MLP neurons of a small language model. Each row is named by its layer, matrix (up: input weights; down: output weights) and neuron, and shows model dimensions 32-223. Each number is 500 + 40 x the weight over its row's rms, rounded and kept within 0 to 999. Numbers have three digits each.
Before each neuron's rows, "fires before" lists the tokens most often just after its 100 highest values on Wikipedia text that the model never trained on.

fires before: " |", ".", "0", "7"
L5.up1026:510502474497498568479560485516491495482495484543435542504552449474462496488487566548468523443474474505477483533513462460440399505590515475601516491545489464480497497582541430515461460564433500459496443553507461601504520545426448441560591526421579438496467573426458507499503526481497520479534501554432566503428483503452508454496491455562522507516575499474397539507522545506476568523458485493527485500502527451514457475518494564527457481532532507531477505515554509486458486561503560565533536492488496480511506510516507495492575468528439545487532501457572502519520506549543466488
L5.down1026:563527492466460494538492501498506576508427440489486509468557536472517494526505588481456456503475495537482466531431530443486508520487449505457503491517525514475480497470614474474539512458448525470548475458549463585538463498484506475446613439480480546462472512525538522505443497513474479529471486546495532522557407429499560564458490503396487534561484523511507541472467577511521550554510484548443492505465454521542431510515488463459511445526535494563481587459517452510488516508509538498535558514482476534479401523459503447498518394469492506476510525537530416495489525521458526465

fires before: ",", ".", "\n", " |", "6", "3"
L7.up723:464449477498465461511527556473483413506579455473409486463475493546498581522554563493509564523539476510506483474463461563515480471443501514479528443468443459496470439482519451525538491527437455554464600435503519458517501609620518529474470477507525510503542439489502458485543482487564509498473479471459591519497458542510456529579491498498532511549400488519506510496617485507455450560491479509485514486429514512515528459515505582529474543548480502511556416502496441533491434454470593518505497463504497572572528501458512504465527436510462472543555525431468507491502487515526463533
L7.down723:574541467541412474514479530446547449463523511581479509475502456567540494551501504479469501547482468534500498523532438466510520539534456528523470459535492433517463537462517544563487490473476538421475478469533466495511472487541496463562480575487551451419499499470502433518482479506455484505530475582476563491441493472497515502553506494491461532533537517495513522565472564412493629486476444479526532526598514502430487519443536484432501549508449563501554476497391497501497518564521488532482472458497509497507497542458470507459528529457529563497538521525419600550455547560459557526

fires before: "\n", "---|---|---|---|", " |", "ed", ":"
L7.up165:471470545537521529503496539476475553499533470548511444471499509503464478508509518543498468483447505517485448486430499468499506494586450457478458486447481448514514517570451527523429451539506467461504475456489479543523420491520457516486441514508538429489524547511509594498541471536491490498527492505465515473497427500421436468503485515493518518629470532573534460475518485494477450508481482584480479597534426538565463414544498548533538534593509511514554432520504442495547449492443579542489529475550493537527483465563427502524556478530435481489580499519449489494520518526469464463
L7.down165:515503499539437594490471474505459532472511479541461543421509542496460568471427433528493605433525497488473513524418465433469501483484519506450465522487518515485507488531443522488489549511558453544499573498450452550499508481501477543480612496514382481589483579472518478513460481477449476413484570511466529522470485548507499416549462508461556482477484470507493424482557465549421486547453489494588550536520423474521589501595481505532528510538558515454537533544504468484456465472491515499479493538543543539430528531491451442468557486505519475459520482466534498502497527490510492516

fires before: " |", "|", " "
L8.up269:462488540530482456476502504461501478478468508460520419562525463519404514442501439503522568524446575469449476480437499493488466591581502478560438541475507536522489459586571542471438475559510513478563545501428487522538490472477478486497512520515523416547526521473519491498462480447420541455512439569424510509500501428478494576495623531540513529535483475569490478462561525515481447522512471549459522520574482511538468461506468484542541552599566482484495504493523432466513418475517542538573475464539512488498464436521447526517545502575501490492481519570491468514501537607419510500
L8.down269:471501427446503550538543519506473560524549479523408486393479472524444446448439426546521528442505549469514501532544520541475542479509570559476443607490553511488483493466441417465548515484505453499527445527529481501461441489498551511520492512499396479485496561547552458473524480492462430534412516471457461501479494577519520495499473511549494543497499536441508470528472503513524513414468540512452496557532468439537562521465502500508572494516513521503556504543478449566501412517478544483515536487533497508432511509405502537443566488553479520462490484572423519420507525485462515525

fires before: " |", " ", "|"
L7.up523:532434438520548410477535570490496439498487473546571433478591454543467511485476459537570489488503550548494472489415497548491480498572448525530434502473567505465553524472515510469542441554481515526592522482509507552593506496510522471452523544522541482556422592463520545531504486415508551552477552483414525542544411478486506484580500453496482502568542498538450503533528435486491568506510452512396493503505402538557480505529548508498465498522469486512497535479534433513504469511504522482515529454538488508504495450529432537512535509532499502489553505499510532562497502408441457406
L7.down523:510499481500488525499521552495479541461474505493484498508505526532489536504466491546518527411565496462458506506522521493479499497546577514504517476503469501498495495422527475524567457505458569608457567470460449515533487485492537484464521493432553509527485464439584507578486456538560469511488561501493489461493490475462563485556477567488391478455484504526472431452532498494541511489551463448551430433555454451458533449497544449504518568514449519486502475568461448520466464510533475474494487482472449562493600488400493422422547450457524541517522522487457607546470543533540500493

fires before: "0", "1", "2", " of", " ", "8"
L7.up698:484493455553542565447497549524472485500451505494491486435466503478449454466516525509454474455462460442465570519454458475494502477482495466482581470500507512457498474552550476469486481543433501518469461564515460526534507537486492457547512475501545500490428508438488535533430492525493502509550573532420568434524481494536465550566408484586538546495495451533577518479487444531490502522491500470441505581445542525549457465496488565516482423536529475574471481495489538466609510424426492542521546496553435516551534423481549532538401524540552460540650491545505480523524506505427493509
L7.down698:549592459570576506472505497553519501499485521471497478386532423467479482487466496545549555492453483479480482531474504476455419548505484513521531521490470490532448542548481570441494496588488475526482478511483488480513576516539485456526484535565477484493554455481532526460511470535516468434555512515414492508458474483507396507536405515527571463504511496506497515511535515482520479470506502499470479459494556547473484477538544535405482486565532466570514466500394461575525451547527500523538464430478454470459606488528493472538480413502506546465551553493487487486492481527495501396

fires before: " |", "\n", " —", " ", "0", "1"
L8.up157:477497480458579455425501483559444436507479476562433448486513447459456484430498529532506539538570546447440516492568483470450504522459397560485551462495537472539530468513520442503492482514524472544522558539470485512477488526473475484516531514511523457561499509498468485482565483508475500545563516460499535511495408524440490505470538490488499530500466562472472514491471493469395473510499516598511512520593459530573403485554428490530527442571528468538465562483452468523563460524544489488453444492512471427501546561450528484475541463524519445540511466534474492515469466592536417572
L8.down157:539539507497478496468443524504553415542477535482504441434479485507511494512523534416567547542528472491497520509505545471554482491465461447462467460483489532514410492529551570435477521479476508479500508531485473478496587547507477542467464445493490486452556488503493510504511459508425464555563567488442532553488483469548500535452513486498491429521520545466521426499540466525502425530510555505529486435570552549493502529504476482481501496552543482448527452505551457475582443483469423461577453452494470464479511520491518533495511529526517492573462490593572542568436464521561568545

fires before: " |", "%", "7", " ", "3"
L8.up678:509442523477507539470546499534493457476560549554512480540489553536437496528494512591529536493532477532456454509434464537474476438476574429528518500542456495468470515502534453520517429580458443464494482534509534535623485529467509477430499489498512521518479549517458492575531503477500412478468422506390513461467512535510542522554507505454436510497576487538528513537440555563478471489469488405502583524492471516525523428505462495510502412521553511466551492432474491455489560502486546473518508513576470495542520451432541496507500504522531516477627475523550470520493470545514426491
L8.down678:506523509508502533556511454541560519453540468509527493532404576530485516441507444519493545446571505538523547459500471452469511435495550450460470531516524460503531499507453491476476500509500527496509467394468408474561446562529509525488493484485518475457518477465469542444497464512510422430449407551550500530504508529442600476508487479463448496575520527544541494496434421516518467470480400448544637561462511462525497522458481456477507472543507481433589496504502512481477515563488530469538524506512490552499504524445479497441491497418556441525474519544469484524509510473446506526

fires before: "\n", ","
L8.up295:504485445441461440516510515485535548504505524567433443489508405469466443437490517567490484497555535539427477463502483512462431489578515551531545544482570511498467528485460526509480410494433557524506519532472508537462496444590481437500543527511456431468447530478507564538559508526549499568530502528453513523427477488539499517557479464449524538496507480533438506528525533472455489519505496407434464444521513510484478432487530496553505504612493448512552545497514475490437531512504585523557500431512456437511536425553490590480487518459453579502529465493559478552553465454457503579
L8.down295:445476479467465575505524530474512552410527512416466504449453470469549426503522479556556551533542530541455516476456473562493535572463429469530543414513524507418508528499506492499521502486475542511513499487514452473483391469525536567497504479456545507500474508467517470506522501478508453480522450521562498517501472457537495481557464482546466483484567501485494461459509505433564489483494588500507559461484496440523514532557514518471490421454525479431494525491463468577544508465451483563477559508501478515540607459516447480542551506527560489507566510499447525490591466460505505459

fires before: " ", " |", ";", "0"
L8.up782:483491456474456525540485563561436518478490534460381422497443505511531569452473521505509549518542477500511587525501481554528552545541475580467460577489502492494435518544523457498465511489473483470570517445443550449523488558516503499464544515485574466507471519503480507559504486510461505545457487463461554516544493516486495511544587518499462579477425499519480502528512515484478579438492492541484536523537412478511502485486589505510479536454501500472509509512437556551487440492498517496488536529484480442497505535378512516495536451490496521566477469525565497544505494535445479438
L8.down782:511514521485539533491477455560560483591551524513474530432504537482483477627453465490521565489496511502479467515557509513548480535525514482484491433438464547517541463535474534478537490541520440529477502535519413493546511538520520455501494490479482462518484501406479523509491464499486474482579566441455522512513555384527432515474438492598544489473411450492537526532489466474566448508547461500445457514482525600566451531520467486390433498541503455456469533471576525517544463468475499485515451533532484510496510468513523472462462496560508519521499528573471446471491437560562548474

fires before: "9", "0", "8", " ", " Platinum"
L5.up1283:414458500529434488521506478481535568527481549445469514489530516491502494509553557524506533386553476506485404498546510454473518558525508505504539529564543455494465554574444463564464478551508530522485512481463497528506404580479490500534548459500467464564462503539508523528524523593496400490413542488523479492541475490430399472513477491548467564486436456510436466467490477510510568527498525479526530543470511437538526476477498489506506533444545480473463450526451505533551550484478564492503505561500425474532450516459542535532506563427468561556480484530509432490521465576559443550
L5.down1283:466565460491519532513471457561547498498529561475488436549486499502441548521444433617524553387489461527533478466511511464533500438544580504517468522464474486559497497480464484530530527485497439509517561457495507458448492493463517466498471514488484458469542446435553537496469525472506495459476472482470559507444524480495494439450571516545484468557461573511508513469506515528531523482459575462502442507549486530543536492475487517474571445476498509524506440477478484554462478524484533509573434547464570436526493502454558460510505430441529492520496520476489490473430451528566489491

fires before: " |", "5", "2"
L5.up37:480468534461525554511564527515492545464460504456482460541567463531480521476513499551520506478427489492485521508438476524460477540606468437527499483504429481465487404510566471486529512553501533511513516556523510448514519574435432531455536516506528436521484538435476501474527504496449494471445481499426549493574476454472471507499523490577543540522438510515487493447430614555453567488485463550554478524506410503509490499537523463537482476512481446519470459532516474480547487499458437544532494541507432479489452485439517534547594536585475575502524497547544420549499495545512472460
L5.down37:563518476536536482537468504459461507587456557596482462464518436537522513389483533512523505502447533525504505499484539452428486510522527550579508494542510550522482477543525504526515460489496447495568517524433500455446474515506408503558501500548513485464533503447565543464502518532442529475538497570532439488415501509546511469564492497512449484434524519515482559483518565564501532477500494507414495473533475548483562531481494444422564464519500451525524504485437437536573496479455410398510461469548408544417533467486528475489515569470462512513460489582530515469501491544452467520

fires before: "0", "th", "9", "-", "5", "6"
L8.up1015:429504503457473546514488573513432533530473499486445461445510499477412492513483549496560582569537457528462507484501490586507446472505507455462534555430520443536544455476575459480503474484448465456458512463534519547503527499516522518514534532463476527528485493534540530549457486566478493544480488490487522496471472530538450565508550483495448587477421514494565488468474564521422463492454447521543496572452511512517465524483508503539451490540524439479482555522430498478514479477462520528509427589571422517488508524481448511472518578486551578504516482476572390487533401548532544446
L8.down1015:507448580453511537535547521400580458432538520490579582552523504507556486540477500482489500549468529509464448543497543501494437504552501552579525538541558478508507506522507450459512499515500470576465422505501478489509433544539492514501508509560470519435570531431525476495497502434473441504494534604530460466472495506428501554494419538512522468530550499495429518467513484564426502586490453486487496486579547485426516517485498445476577501458506507450497423542518485479510536482501439507460484514491485506467518558522513500476494480520484490511491522495434600492423439467485524468

fires before: "\n", "---|---|---|---|", " |"
L5.up1279:523455495543517544487473584453507592489456518501491492455505554499477530468516538511508483502427539492466424511560454526472489522557495477514525494399425443504488498557501512520511417465514528500535486500475474545559410436560508476511521569472540437516518570476502578477449487528537517509488485507451527483435456445402483444539521497524450477562502477502493464484519571492451486526405500502495475530502460526535416460507468553556534544557510478519524523511487492498545406457412478610516494541445507525496422453545426507512538482515531407524569509481467523502508565539498541458
L5.down1279:548486442521484531495480592542398524504462494533461443452507504506435472505463477469496537479555586451479479592505495535460476456499464559504578565556470482491494528549470502510538472445571453503509501488462552495422503484482547500527553533501456511545499524440519495564473481510524466473603543550441500479476462557448533487429470513482569506494469447479490519567432509510441481498476434500477469476543467567464548511500518477530522517533445527525479541464522484528456510497501533576522475513529548471402491489450510477596583384482575460534461463496491495497529501488556481465

fires before: ".", ",", " and"
L7.up961:520470518499506481491586501522491372449524472537484403456526534473487569546509498507510514528522482514462493469474472502538500454486498483438574510489448522449496539493559516557499501492490448533474530519465524475464520504486446511473437450459464525521567442500455586471477513384551488548455530467410531460528511483510485473534506524434549531620457486553504527448564486515411482576526507481545519498474476497529506442505463516531467474559498470460588473439513447502480462500512483522525527487581435555539519443510525516487485460478514509526472526474429484509488492500580483520
L7.down961:570484422468450530449475483521529480581523543511567480501525518514522500532519423498517555457521458539496549433454461480484502529518512536555464432485444516507516543465542448532509450508532555485549535385529519466525469478536479444511510511542483502490559495496490449524492468493346537503484521476533507573431500493452533473483537459509482485508513511477488443539532546431516553487478474521559571490506418540530527538567513469519501573486531542523546495513388532428472444539491489516471512515525464443488467511454476456512467508519487438598462510515439508443422531564513513449

fires before: "s", ",", "\n"
L10.up197:483492464523460481495501505490452486526481498574426446432515427528480497545517502465504460497541504543462502489412463471460508471611558502521514543489529452441460527479504533509483493520443485448518564474461445492515459536476489522418516525553445508536516478492495543541458554548490471513524507450466544488477454479607493524542491518545572551539554489528488505475539488498437509579486446498462523484471472551520491509494532508553573516529471482492544495468556514523483430483517429509502494435547460492464496481507484518496474514519410534609577490501557493494479490546478532573
L10.down197:498467486480489426489601475485520510560505498516494452484519509450471543473535484474503539476485489509505556471484463542504463397441602569448436527490502482464424528449486521533589467491492531501481448518509467549468448437531454557440442475495472526517455481465490467590521479519577417573564549462487532543506498533445496423435537465561520462499543474534488498548470509468499524495458474526505507581526518482512436505590504532521485551463502563491552451466513520456471484529463492444499576516484480572546488534478479526531493535565494498559479515541467537468426473504498476499

fires before: "\n", "-", " Gill"
L8.up778:511488423475509498459553515442474396502435497487492474468521493499485495515521516465538520515574466507491495500506506504516511482520504584476502520490563473528506595481514570506457459438481411497566494558571570533495431441507473490496480552504399518494503535482470548603439482549479537503464541432509569504467448485564519576539617525483518525476541524456519473512472430416468510489418453522473479566548452565503548488448448522478546472524494512570596478564490518534482508508475519501516508500510445467505535515477506522459516503533465567527504482461520500538496477507552565478
L8.down778:502514484500468458509514504540462541460536449485405493510501517490522466490533475493514500478461444541494528526545471495508476534456436485561540468462482539427394452523500550479485502523413567490515519467498519462438527485474504489555413414500547437471466493505567525501568545509510487549470564489514540615481471501421542560471447430511582480443570507461474571497520533518508501498485513511554498425521495435404455482545594564487399520413477512535499458499536480562519560486551540493505479556493514480501527459463498478521427581475506504557477501481524508507499523503516463487

fires before: " |", "%", "″", " m", ",", "0"
L10.up969:465460517444513407499495439539551524458563407491505458549546482504503527456445459538563542502495450471497532525454497522487545502571545445487497515536482482535477487493595451480474476516455447546514543519434482459537522569569508482457549464482539559486525485494489439483550493564519436534430532509469556467524494522489454530498523500517487518516477485591520463478540513508490459530409449446543477500484478407563532456596541450523481565521538481516482495463556496473435479555454489470571510523568493567489512396488503536460538505529515523506598495483567525500505517553520497430
L10.down969:464536467450471423498595451566520509525513526451538497549487477487467538557430487486526468497509509554528570491461560471486528490537463438514517473481501494506543488448491511447440427497500443530539592549481490453544501493468487481484518515536519489506528514512505497505494495492398491546492416559474499534495461541437500529438511489547528544471479531599462486522479506535480493468434446476520486522572477472523531550516518420519555509503485476533440584589509490457471579558485488507487481519544404436496451542460450528444572505434505537420492540514583506471530483486398528459

fires before: " |", ":", "s", " zone"
L5.up1219:524496532586551449461460529486517482468507426491486445452504536503369475450571544482492483516432512471445480505498493507490554504572448471492488487424479457491522504627505429494547495494485483480561467420479542536528430503534473461521526478447482511550508446497497574527491470522482549539518547593529578469492450463451462507538526516534482574481499449560481517550533518475454527498471482538519482586451561502548446488537458562522499553549544441480528448488557503480518496513480578553557465532518505485521468522486474515510548459477579515445498515495457491557529454568472544509
L5.down1219:421532429486556496431495422510477478502471455453480455532501518512482424454480490504493554516541481495527488490523510456520488411528568543527516524498544553474529500503485418463579455484515507475479476604553511476464566475518487484468540437508504515467517553539547540482516585518463448560526589504520519543443523575557553523458440460527463505441547523479482504537528506491508470468527461507511429447529489474472549481523486556560484537471501548575482456558492425535461571488528481432564501480478531517417535538487420495452473469470475466517397481480527550504496485457489543484

fires before: " |", "'", "s"
L8.up1081:511427466533485515471483484458483492497490501476507434436572436506489583488536500521508477613457569513470491545539505495509495498541489491501506523460496475452476523541529499504464510541434479462553589530510505540551428515507518498494516526541492511573485470569469563518451464467511543501491510494468534468553466443455504481518547500527500513601514438534531426510497538498502527497507415464490461523443507534574465465445416558507499532513555483465552529496546504501575476502453575565534564509534456490508502446428455555459492602507505449515521528549455385537502496505483527439
L8.down1081:498531439531476504462519453468502476459504517499482533486499516490462498435520491465503481572424567505478446528511519451423492520514475489468484513476558506484511469556493605403410482544459507441504499470507513538500453505522556460548461506496481420524487477476494533544452554496484514520536533520445520492482416501528522515526520504427528460558557531563512471481538544490458430489469524471460558513504487553553511483474512538466524494587535483561595579473483476429478524558554495504547559545510427511419495503497441475560592429520545494470538512472498458433518444519503556433

fires before: " ", " |", "\n"
L7.up31:498441523417540469518517488495551470501502485572441424535542440518483508493489515528498510512479514488509496475410472488426498457679471528505470512465466494505465535450586497517519425502496420460530543463464479574505543526468496504439467536539497434534464395479497494494467502483472516522455520500449545502536494476542479495494463550519501541472490485556469520470550439512473525459499467549532530490463499547515483455539483474511460526602486426513544445560560499487508549542502567558516480487541519528498483488531461505541527445565419560467498478451493487545543494492462488516
L7.down31:447579505486536502480505499511411535499527525534562402448509462555433501544430523517528486537482514525527451486546510574494487533516561475513552504461423524462452493459473558482521509562491402443526459533608513562520512483514477474525472457520558561525527525508596476485470535453500559588503474475531496525531492513505503538509491501581522519509567519485479480453584504515461450539527410531478500498509507496427507483474519458480548514500471408524519483553494502459437454463491483525455476524527565497440522446443514469504482479580396521451527512477476516509474447430470465496

fires before: "9", "8", "7"
L5.up67:461469498619532520472561483486537527503447518502515472557485511487480482491480559548495454465490475474488488542604477510526562531545541547529558541463559470545501575531497523466494432525489505474408467571491516582534454495414490494546462538542524406509442538511468588516544542527493492498486520470467475480474462515459480442509465492558508585477575483504473439487448508489529530550541522453508371505466459467523514541524464540519463458461518490466534510565541472553555530510498517552509502490478509505487492473521468495477500555517561517540454470486477465501535447520538495525
L5.down67:593545507415513493482484426548501506569474480512518508472514473495535466511461460487595509497492507468527457427501610479502496537458558571568483509523518515476487510541448446485517574425525508475521483472531539443462447535543512509490487557529497515465499508525531461432479474526475437501523519471513511515572471424476425467496499514452420459500516470486530475488508464532523469561522503446542469467526503488500578512540593444460531507460460508522525484532475556495440553565538527479465433492432396462489473573464554442551481513530521515530491479508549468481429521536510438511

fires before: " ", ":", ",", "\n", ")"
L10.up82:440449501484532545504530592510491412500564536500443457458509531534533546526511538486496529457493507496464532487508468560512468496529542550419507433433487503442495472506455457481506440538482414466557507471494583488501465624563464447498458510529480493508497439569503520598565485479551514507377526483529528448532463514455496549478475491460489500510467526506491523555546552495478484517460509474564574555496475513539540450471498533547482504492486473423561470505497406472524499458511526488486517497482481484516553474481548539510450480565536453541617470542439508501534549543530478522
L10.down82:563502472445528461504420435566548493489536534533510488521548450517536525481428456442484441446542573514448480458496535457527521461439539496508383472559442501486621557484487445586524511481527532490509475479578442435511454433531530518464459523508519512478506542462479467504524439463552575528483484426539497523431504479478506530531511517530522505451521519465528535465477509487504520498482461532487478548502445519523526547454571434498497471414466509500600528494521523490489450460455557523514489487539540527523478532487502403434486506499433481548478503514458524492546553466472455462

fires before: " |", " ", ";", " —", "\n"
L5.up546:536479472483593492419488559545481428476534425534452447537532507516442501500461513492511542457506497521455558478537498457425537539534445492480592465482525519504501436556570444445479491587509475513516576483421503552509541570497485502430541528510500432545467544475493463524614524498447492491514442436507507527582431437472463490430569546501514540505452530478447499483504504503502521471502536566450501504560389504542448483596464478539527518552503442507458456506505413508521479490509480512525441502542510527491491471473504514545506480543442467507596496502499502502492453481480466471
L5.down546:507447515491530538548424466479475458494467570571544462560494531478530501467457466418499460538495510416535575487459537523538524536456544502519521563538530563416520513551482522424489488545541479497410506587462509455455537545430476520489431455485510522483536512542482459500498540545485483434524450512507498439561535540477537554526453483481511508541566499557466478487547532494534487492468510512575462453509513478499495466530482565451573517468462477473504509457532532514530549476540483540531425402434475550488563484530552480537458476496545447501516507428544581495451458453530491468

fires before: "1", "2", "9", " "
L8.up1047:428480469541530475485536483494468530437532526472486521531498444584449534482507540534498538553443457503450475549507428523515473478507580490543493484458418555539430503490485475491521527480408479498517497520526546535500424520537495472563468500514551477561425488480459486479507519572498546499500513552469548429518494485544452534514463507508537486467544485542522461469511537513459505509470508534497515514462505497475490506563493536523416407507594514525506474537504449517592495446407524503454540519538500554515557376472500465492530452417535448590512490472576430535531505468503545399
L8.down1047:479500588488505468479515488454488432539475502525526458486575512504546490442542466564499496504533535507534546475516563443554466431505464491499455544520497438480495444510479561522464514478542420499495552482516607449415489450459528550492478493507490493503510529447476482461536421519451524499517560533496531502609444506520477495485501465497577509479517466475501457530518502507520459579506469523447474472521478453540530583492499498469599552518479481579542554466478484485501463528526536485524552435521484523502485485426480456462514420479469430445505497472485558459433445534487483515

fires before: "\n", ",", " (", ":", " ", " |"
L13.up638:568443499463508394516492480566503457454545469614443535463562511543465467554488539514495495504480506497509534504465532480501498552539555495448471468437443458502493495607547488517481485536471454513471526469490547464511483530578488511494570491455529490462549437573509497525518513527511461565500511518466559537513489541472532530572554528433498436565470430489523529463543513429471510515477507459524479533460560527591492441547506496533462505584474447489504465498500484427455465508521559489441514404504497521503511520488441537513477437443545528568582538490530462518594485510463513521
L13.down638:493567498575524558433518512545466475447554476496466459527540450560531456472469532496517510505436537531573528477511496531516518522457580507479517474533438489490466514488431470539483464475455450521553546569536507521483475471493530543480427525527514391437536523498415487417488463520510498438510453515515501495442512488462508516456491490527478509452471479517515446563567524448533497451537527434518477438470490465539484447483496535451469501556508508511483463541489421464449545502527439506574381532485453551502536532599504532528547493490509485537491516505508519511464497567414549552

fires before: " |", " ", "0", "7", "5"
L8.up747:456483556495463518528557493559479511522499535530406399515532484519542483497482565491521459498504486481467513577508511508451608563500389498484490457476480516457429503517505487483497489516505508455527554465485426539526432524456496500523559532525569475593457519484475473485555531404458507553493486407491569497544457555504493532512493518521481531534426512593440506560501447536416544456514515527498478506538482479553468524586490485545550523484483472509476456476480500569507443491526503559562499541496477482475478494479464495573489512574506434543436487518478511511467506584520478457
L8.down747:562528536531584475476516491478535496544504485492487529505493554439546492508515494469486454411566534577540520489555564528512565514407503561523513484517498505485541453523531502463559485467550574542511546543490504475435481478492491531534501480462480546499506501385517501485468506446485541488545494470507480587555430522466553496423486462459545533467498525477463508512468490439556509497504496561471448418471516536482427537560447572458478506517498561446492463515506564532537502437471485463553457451478462484544468485451486460530468470531530493572496511608505485501436554421473520535

fires before: ",", "0", ".", " |", " million", "8"
L7.up1262:507480467487477387472510484538433467458508511475457431491476541532422510495467528491500598596540462547493529496494453552556525479495504473502515541469455499502474504508600531485549458608445478469448501507426527483539468563497446544464538516544473499563512456527493502605518500502503509523515498509425497505499423476528480597531552488473527530443434524527488408485506470558442478554489444422543484470536514508532482413512574482544469483553533504526494472523532458524456551438535561467590559494533479483502558479510475508530523509479494465453539487512520465494497456499507475541
L7.down1262:507533581492488549489494505547484548558458519480539455537563479460576476519441483482480461545479483519530496517477506429513504551503477520571513574452449534476413505455527507479482475514561547517495495459463492490506468501501529501495516473456545469451573492546550477468506502461446557481509500482479513524476576518452509514488482452456477526545483489525511471484424512590469543408442453506501545622583408470516431460454534455569486444460474546404509434514433483462537451561507458550491515577529464571471485513504548532470454533416453545550498545505489532495452426518530535505

fires before: "\n", " ", " |"
L8.up285:487544473440539515463510514554398460490537477586431493515456520448422430465472506533515566475516454534468503492523452477441486482515476580526529478491519478522483507468495481529508417494504421486559527469459472613540527501502524498566486495442448469513480539427482519498554505437495506505537507478530556514574424517520514545446511515512468479441525541472466483526516519495461540439487481602501495507521499549601465516519420475499549455626474473504433502491406471543516491494550490529569436502543505500475493496500474540515523498556494518543507489561514496534489460485501508441
L8.down285:482549512581500461501382530438525394498463498527545514475428472504436529416497459480455509480570490546548488492498555513521536540473435489499519515472485468500451455557529513427528490473489472492498502550536434500418519424533434504517448526486476513436505515536487493482522532579518517432578539481580470575489477539593484452470471457550516539490544544538543476478443461481454505499432505542514446487480559450442524496487514504519490483520487520562520512463502490563551441505493500510542485467497538517500518567481500465478531486566576562496499527497534515544449470506477516574

fires before: "0", "2", "1", "6", "9"
L7.up917:455483459563508536486475569561440490483520543463491507450550465533510547476483574548499540480498420536493507514543465492536449546500519512501442488435535500514504401465501504484481501471461457499502491498532499541460502513485500463534513508509570446504415477530489483455447533491572520517461472514446561463475483495518509493567548521501537563481448526513569452510455470530474509486381569526473510604429475535555468516524476591580439511525503541436455480542511532509543484430477505507445481509516463529514530489452467569546468527513507491500627499546525418533551503437509533512
L7.down917:525508560554503539500557514527498521432503499543478549495479487501475512465511487503505479504443501483577527500462521483481492498477557508524538518509550481474470498500455536503579522573581461516537497550501486522505488481513409519455406527526544480495582432472557489506520479500502433522509498485468481419445506501489402556485430509547494501525468517491569514497498488542465463534584444535429513416500477492430512519433484517469579451532507427495540468609479486542513542604502535479536470447472435502461533576467466459458496491604506501431488479449506530480481465534458499561

fires before: " |", ":", "\n", " U"
L5.up914:493453510490519520472560537508481424529553456470500423513522499485511496483545509503483460500519562523514508480465491558505501552533463481484534495436460410386497483511540416566498402437431483502504542487521511520510502573477522497440508484507470505527476535470503502520514480508497500496451526464413569446480490497440490444498511526499593503602468512531467470491539514504483489523474462556494509496476495577565496503489556497577513486577507445449540542540544524509501493529406501523486482532544494481529487491501426585482478512590531569469526518533499458489481540540448544467
L5.down914:600496481468534563456494551471514480461537528471519521487552464543568483510529525476578483467506548530561527489556525547486451499546489467467451551525503491487547454427510506510441467456410452522549504439516459536458501500464559452473450559523518488467491481582523497495504483529519502515451505570405481511556461501537448530487522477471539502545584500503467438496506514477503516529523490543516495513534486498562459495490538510516465487495501514430540372540555474474532473531527542453502550478516511550433455503468468405584498598521476534484437482442534521451399503511516496469

fires before: " ", " |", ";"
L8.up833:481473465504502489488505480536541523445520494484462536505577491503488496499501525487438508512532491428471486586500477439491516588560474513557489487519493548514415472544576457497470487497419540463524484527515465535468543527473500386494517504570571489500476585458466540479489588457461528485484466528461536476554520509525480494475495453552476575535534465512483523542529549521441552455477518525492421524526424542569412506599486512560549504530489448529517425502559533551501465497531517592517465469489516503512462434481472513471515497508451509467429454489570444572507510536507472522
L8.down833:551544488510569446461508402547471492586509571519519433543559511487499480503554573539543468507445554484482500526488531487444493501526515432522522474523429498547505535491513467551533494465507443506584535492490582420414531513488501502522501499539525412549518494508491502570491542449528560469539479451559524512463426482452572510465516484491486521476527477418436547424444507430537537562495465540499418527530482485457429507567490511469527510548457544529491557504499477517536489506481522528470509466512458485459485503561527411482518477518469555521492524537517442512461464479466527490